config.yaml
n_layer: 12
d_model: 384
n_head: 6
n_kv_head: 6
head_dim: 64
d_mlp: 1536
vocab_size: 16384
activation: "tanh_gelu"
norm: "layernorm"
norm_place: "pre"
norm_eps: 1e-05
positions: "learned"
qk_norm: false
attn_scale: 0.125
bias: "all"
tie_embeddings: true
parallel_block: false
extras: ["capped logits"]
init: "trunc"
init_std_qkv: 0.0322
init_std_o: 0.0
init_std_up: 0.0322
init_std_down: 0.0
optimizer: "adam_variant"
lr: 0.000718
beta1: 0.9
beta2: 0.95
weight_decay: 0.0
lr_head: 0.00539
grad_clip: 0.5
warmup_steps: 419
schedule: "wsd"
decay_fraction: 0.943
decay_shape: "sqrt"
final_lr_fraction: 0.1
batch_tokens: [32768, 65536, 98304]
seq_len: 1024
doc_mask: true
train_tokens: 349700000
steps: 5451
dataset: "wikipedia_en"
MLP neurons of a small language model. Each row is named by its layer, matrix (up: input weights) and neuron, and shows model dimensions 16-111. Each number is 500 + 50 x the weight over its row's rms, rounded and kept within 0 to 999. Numbers have three digits each.
A block is one neuron, or neurons of one layer that tend to fire together. Before each block is what it responds to, as a language model described it from the Wikipedia text at the highest values.

Description: Partial byte or word-piece tokens that need completion, chiefly non-Latin script inside parenthetical native names (Russian, Burmese, Korean), plus English stems like dep, Eff, fl, and == headers.
L9.up83:546515427458431496504464518503521483457458476474497596498471579542555454486460557571550468502482451554462533437442582455486524505528486464455505493466540485524504553495534462429552543487549488476473487570532441506519467451479438441466501513543530551546506532427442543517496488453476507530
L9.up755:542441437407492475430518541498457402449478505494440545518464450443547476510509474433447556490484464619422510480396526465520550577532555516405575521514561524444579473512485467571515527508481497528499488433558498504473538450496525424498445544518610494505500452470488454568433545568423568540
L9.up1088:456428521506492497535471442503466472546525433498516539576482534505420505537573473468490513542530419543504491530414522418508474501469486481533521518543559504535546455557632544474500480513519541477514482451504416472521537557488518482500553511476494549552499487593556504532441492551524527560
L9.up1296:505489505509444567456536486506486544401472430568508493467437576548505542489522600433500531507475503529537411489503515462441509557501623474455528531520554490522507536604593375490495495373448472530456477467549544526420469547560477433523485479486520573518500509466512491556518503556521632619

Description: Verbs and nouns for creative, career or production activity in biographies and media articles, such as played, released, shot, built, worked, performed.
L4.up314:568404511497497572475571549456509408438439530564485512485463563532486562552472554514515544532489486521493522498536370477513570465469559354542504384424466484531477507470451500585464555388514539563532471566493558451476517564439459479465488538507485513462483492536583336417428535571549504516

Description: First subword piece of a longer word split into several tokens, often after an article or auxiliary, e.g. acc(reditation), un(ceasing), cor(iander).
L2.up16:437536483507485475369549465474544421417465425449418494511468539533518486405547578473525467540443457520505508386491451466523512550542590518432563450472522413422525543533467447416535518524544520473474485559490490477452450618512537528483506495526576535439459517522450456515491505524535523539
L2.up157:541547422504455520500414459458573447433528454502531578544438434544398552425496482466457478474595469463530462522529453545474458421518579575515531422541523432459505498523519415544520514525549479423542504487459435475547485513460490443537509557516505569521510436409432547472481463540487515640
L2.up329:551512526460410565488493524479601389529505443415506559536538568478537555507550522460558591539466534436472479534461491493441528540545490447546558541500525491445478502500467449456442520553494515509448387479437430490458429537463564472466452465437486407535524491535470488511449523520459446582
L2.up442:548406495521512507567409530436465497533454492534498451562522546455525478497428566443466535433535420573476468485406472414489454519504542440550568560566558415636418486499511475435432581486538533474409420469465504414460467544554516484514531582459474524573505513530397580554528494492501555543
L2.up535:554482486500490465394464570445537433382430442552506531450452510464549558549496463511509513583618396493498497426494504466488427420485474479509522472492511479450501474515437431532553468488593548507488497424475529438470472489482534443573424507530487454593469535463464459521515465441483516552
L2.up646:484438542565463571519480541530557548420458540481442538500475511471408576493570551485502432556417478491504513607440524524526561526521542467522500526389464583533488444466431530543401456545557484488450570422444437527505495581470487496463467443523583568574452513511524455564421516554509487515
L2.up700:523476439520438552580477577502594448389472459529535549447498433535481465425518484450510470520468449513558475368467530464466508534592481443482481519498581488518529478526470450516425494625505587518472540531532521488394614516491587439614494539485453517500500427418470560517524502438503482577
L2.up809:455517528502496506491481519465483388504496435443512476443535569546464456497501475500504576512582430517571463515419508503610537469567572511460600465488499424425515496488497493467523440469475524505436490453576549477533454577492586458468506416492634453525480464517479567474498430504466549548
L2.up838:484457503504431525469526519448491517388374359535426574455442527488493520509451526430413517543531563500494511502559517458472449424478560467560567466453577426516376467528532443539533537446533487486500498514531523428461529600556425504546512483481495435468507487468445488497486597567425526548
L2.up843:533490475465522527413541479490549383479482592477455574442439515535501509495517503492506565604517554538541538462517509487590558541594564460499527462531560433498540568590510468467495473518483434460486547506376518568513458591528533496479486522520608517477476475583483423546564495568449548598
L2.up899:403409447424473507559496524410520449471482447450516565479377490587395509503540511477474497505404455478430475473574504452504568463499555575455494565506495458592499588419478550596414495498481542542419405521442508488511519612511545478549483552472514571458484563563460494500488583621418529563
L2.up987:533498504519486526505441500418517391388507461504508605498426491462508537504542595458426526597486414445494438458524467416467552612492443459427561508479483415479466525541462478575507495538497453520503513521542533492425503497499543462432475513502568583474474470488495500472526589548417554510
L2.up1139:561469462508453498485477492560465474507446561441479493426360433532451553412566560531441430550552533474510585527551477591557490576543521493417576591491520484496535507587486507502445479426505570558492535489426487513479496478476577584465408574462470598408512639554531417569567530537461577491
L2.up1266:447451431561470569408504413527593430497399449459567539450557589446544513526506494549436432566482370510540467432448428523562519383530513477500455487489549423427426542527489518482517587530553545439426595494495481412426529474453491483517440442453564465586503458448577460512588460492546522559
L2.up1281:425539489491473489415556517444550435467483469488541557471478527565599502473463530448533520543533415525542435480485552409490432553490474470468530536572534470603529575597489472502546442455421520518403492541552518464519544526565478452599562476471502595489550596486530443427474548551540544550
L2.up1532:451543537481524428431539442458544525501539517429489503482473540543501435513543456507662391392541410504430503453442528451474515525502493522486595573417530445463541510562551577431557437460534497394469468471472526534545571491505457504561442479572520518540493602554560449545543454498472495502

Description: Sports-biography and results-table words such as played, led, scored, qualified, assists, season; also well (well received, as well), French de, met.
L2.up98:559442519489458529489558525539483453436463521516512455501411491476537521643514551464519453548487503483442520443451454525596431405573607544523522516466489499511437559420447483590450510378445544432513456414468504571548537557521442485459524520517501462533556497486521426519396538484530524546
L2.up306:542468444546541497498410494426439462533420546541591521508491556547525497576497418446538489480568553453467484576526519495514524622527519524535513465491427432444553514531471554628451459371506483545486500571528538463452548514501381510425535404544463602470509506536478415551512563520473522517
L2.up435:495504544517592558546504557513504528471531497444571472527512552460481528532370481574475544602390433430438503431469531465549483496510511584527534610420439458565566546585536405572490528508588497445447571550540538470467432494524467536527640570495462528452485514460538476479461565539501496456
L2.up500:542403439452530531435448505604419509480473477517548458505479478510471488464490521572488515445387547471485506513502535607537466569518440541491585470493436469433517597577539520436423572463633516504506488480495422449527470462544552529514497408583500566454464549480543428603472416617548488483
L2.up562:444522472501469526499532573485522564533489531628614578428456559523440541410415474547475520447453573494417490471548493458513419380575540462519418519492583500515537485539438506597395532439450529556505505505501532453508455456512496432542520519539555436440572528535609510514422472598569478490
L2.up611:566419521543544514523421495491473442509476525589474449499524388505388586457496511481450460378550467547378556513513505403544574482481553508496479562572438534478476470528465468524525564522561468578495516555496473450393574479455431474583540500466579419433502503536495559504548400454550493462
L2.up627:487522622510434493477501479576551430416470519549552559502406593587513518536545521443549486467402451441485554592580509472426530607500415472527468507469524479543510477511440535552430485488468437425574466533502520466489403508480580501506454570579524503444545542506530470548476590537516452632
L2.up674:462500466532491465485495475451526440451506528432559543507486574468534484475542531514552512607507552467509456514519444408526466584478519456429526484500517509575518579519577523537480521410542602445495477497473501533503327519518549573485559554491522494451421465437434450533477410508585506569
L2.up712:516443471487503475383536599534480498569440433614480491550441522537485417455503496553524517459493501456433478528489431521446596496448478414474412476548499502457490449535363484550524434464503502508500480524462470563409502522551479428536433466472515463408456577531450514576479545577466468427
L2.up1008:522384442465520521496476512605527503527421442546404485519496484552504600527470463542560530533485559483555529526577436467504504567583558491448541474476490415480525568426487523500411566526453514552467509519489453486556554525500453537532500601549530510508545556479481391523453468509558511569
L2.up1069:464491479434515522531529548557487460436464481559509513518481542486541546496444475462525388562503487505468512468520503511510464518580525547514437515486483517514557538469472454572515483455520544492484480504493523549562510559555397493458604480554463579445545526506540438514443502443611523541
L2.up1078:544585581421470456463537494569557463482514463638640487552506569458484468395536593533544469455452494450443526586478505507537443493504519547529501462569482482598505512474419420499514581484561492540477502524424526423511527500454494464487443491525549557490516440492535420523484475554533529556
L2.up1109:550483582532503536477509462578465419527503516560512398518564560602415524428509479536589534492545449445496507561556541410447497613557482482472452459465454569560489502550460422583533531517497530457539553574481525498521419453546504424565519446513454449515536564471521469530502471535598466562
L2.up1389:585493486443530486382438605549503488519497551428502574512477464418527402410496512541503485548556422465443614578492539527536452545546569439453501548472528449496517554503477558471508539545421439480518561507501470440505444518477477476411560568519479536379436508450541496489495530566478513503
L2.up1493:435551511477498529404534579452527481462452377418565494467471601490594534510513581453638479478504517553424542512523552534562451521592516569547562553556578535504455500490442528492474454489572544529541497486505446465532481474521429411484544574472521428526422440518480403534436463556522586458
L2.up1508:533539478489514516474471541466468508529545559475440462530487523520503552485435500546547501484379543485417524478505543466488452546509420469475489513551496566563547554640492566537565520409425501524551563541535546493453474435560470509484489497541491497466526478467561429541544585494520505508

Description: First piece of a word split into several tokens, often after the, and, of, such as execut(ing), cinem(atic), Gr(uev), Luc(as).
L4.up492:559496353479432544474577487512557449483476464399452508537476538541464501396546529487457527506472428519472503410422518513575572474547555455458625419458596397438451512535496509500516492517536535549396486483507515424447458506456600491468501485527521484554467501523516425496497501556450577561

Description: Function words and table cells inside footballer career prose and stats, such as his, the, he, after, and club names in appearance tables.
L9.up442:496504482529426555537485545459536483523436496433553473561465572520531464563459444548472503550518470459458418558511513387537509461463467437608507458535544415501487508531471576458521500394394473544420514499496548643482406506442518481419497507558470523552506474458575362469469462384548522471
L9.up577:500546455447427524502515604443517550519358434512495483469525478489497505502522544490534513513505524498533514505504528462474355422477591469503466480567477493463562456390540511495530573480476492572461547466381572558457437534520424544474499460554520484529553457480457437639456451500510490499
L9.up1176:425504415520532576436483467531478475457472610447374447532511520480434538460515536522536444534511463470458538531442497439600462469575519414424563408482500560517564534509404496507441527475444591508476488490434596512544519494578413530464426546432498492482577499496436363512535484454534474543
L9.up1194:446481528439421448422474476426516496477486598474581541492461525519555469558602473463503512569447527510520499534445463438494473489571609456517565567621537542462526525427406512467510557468485455447519544606468469544501385492496443499505511518549573541511544468379472515569477545453546408529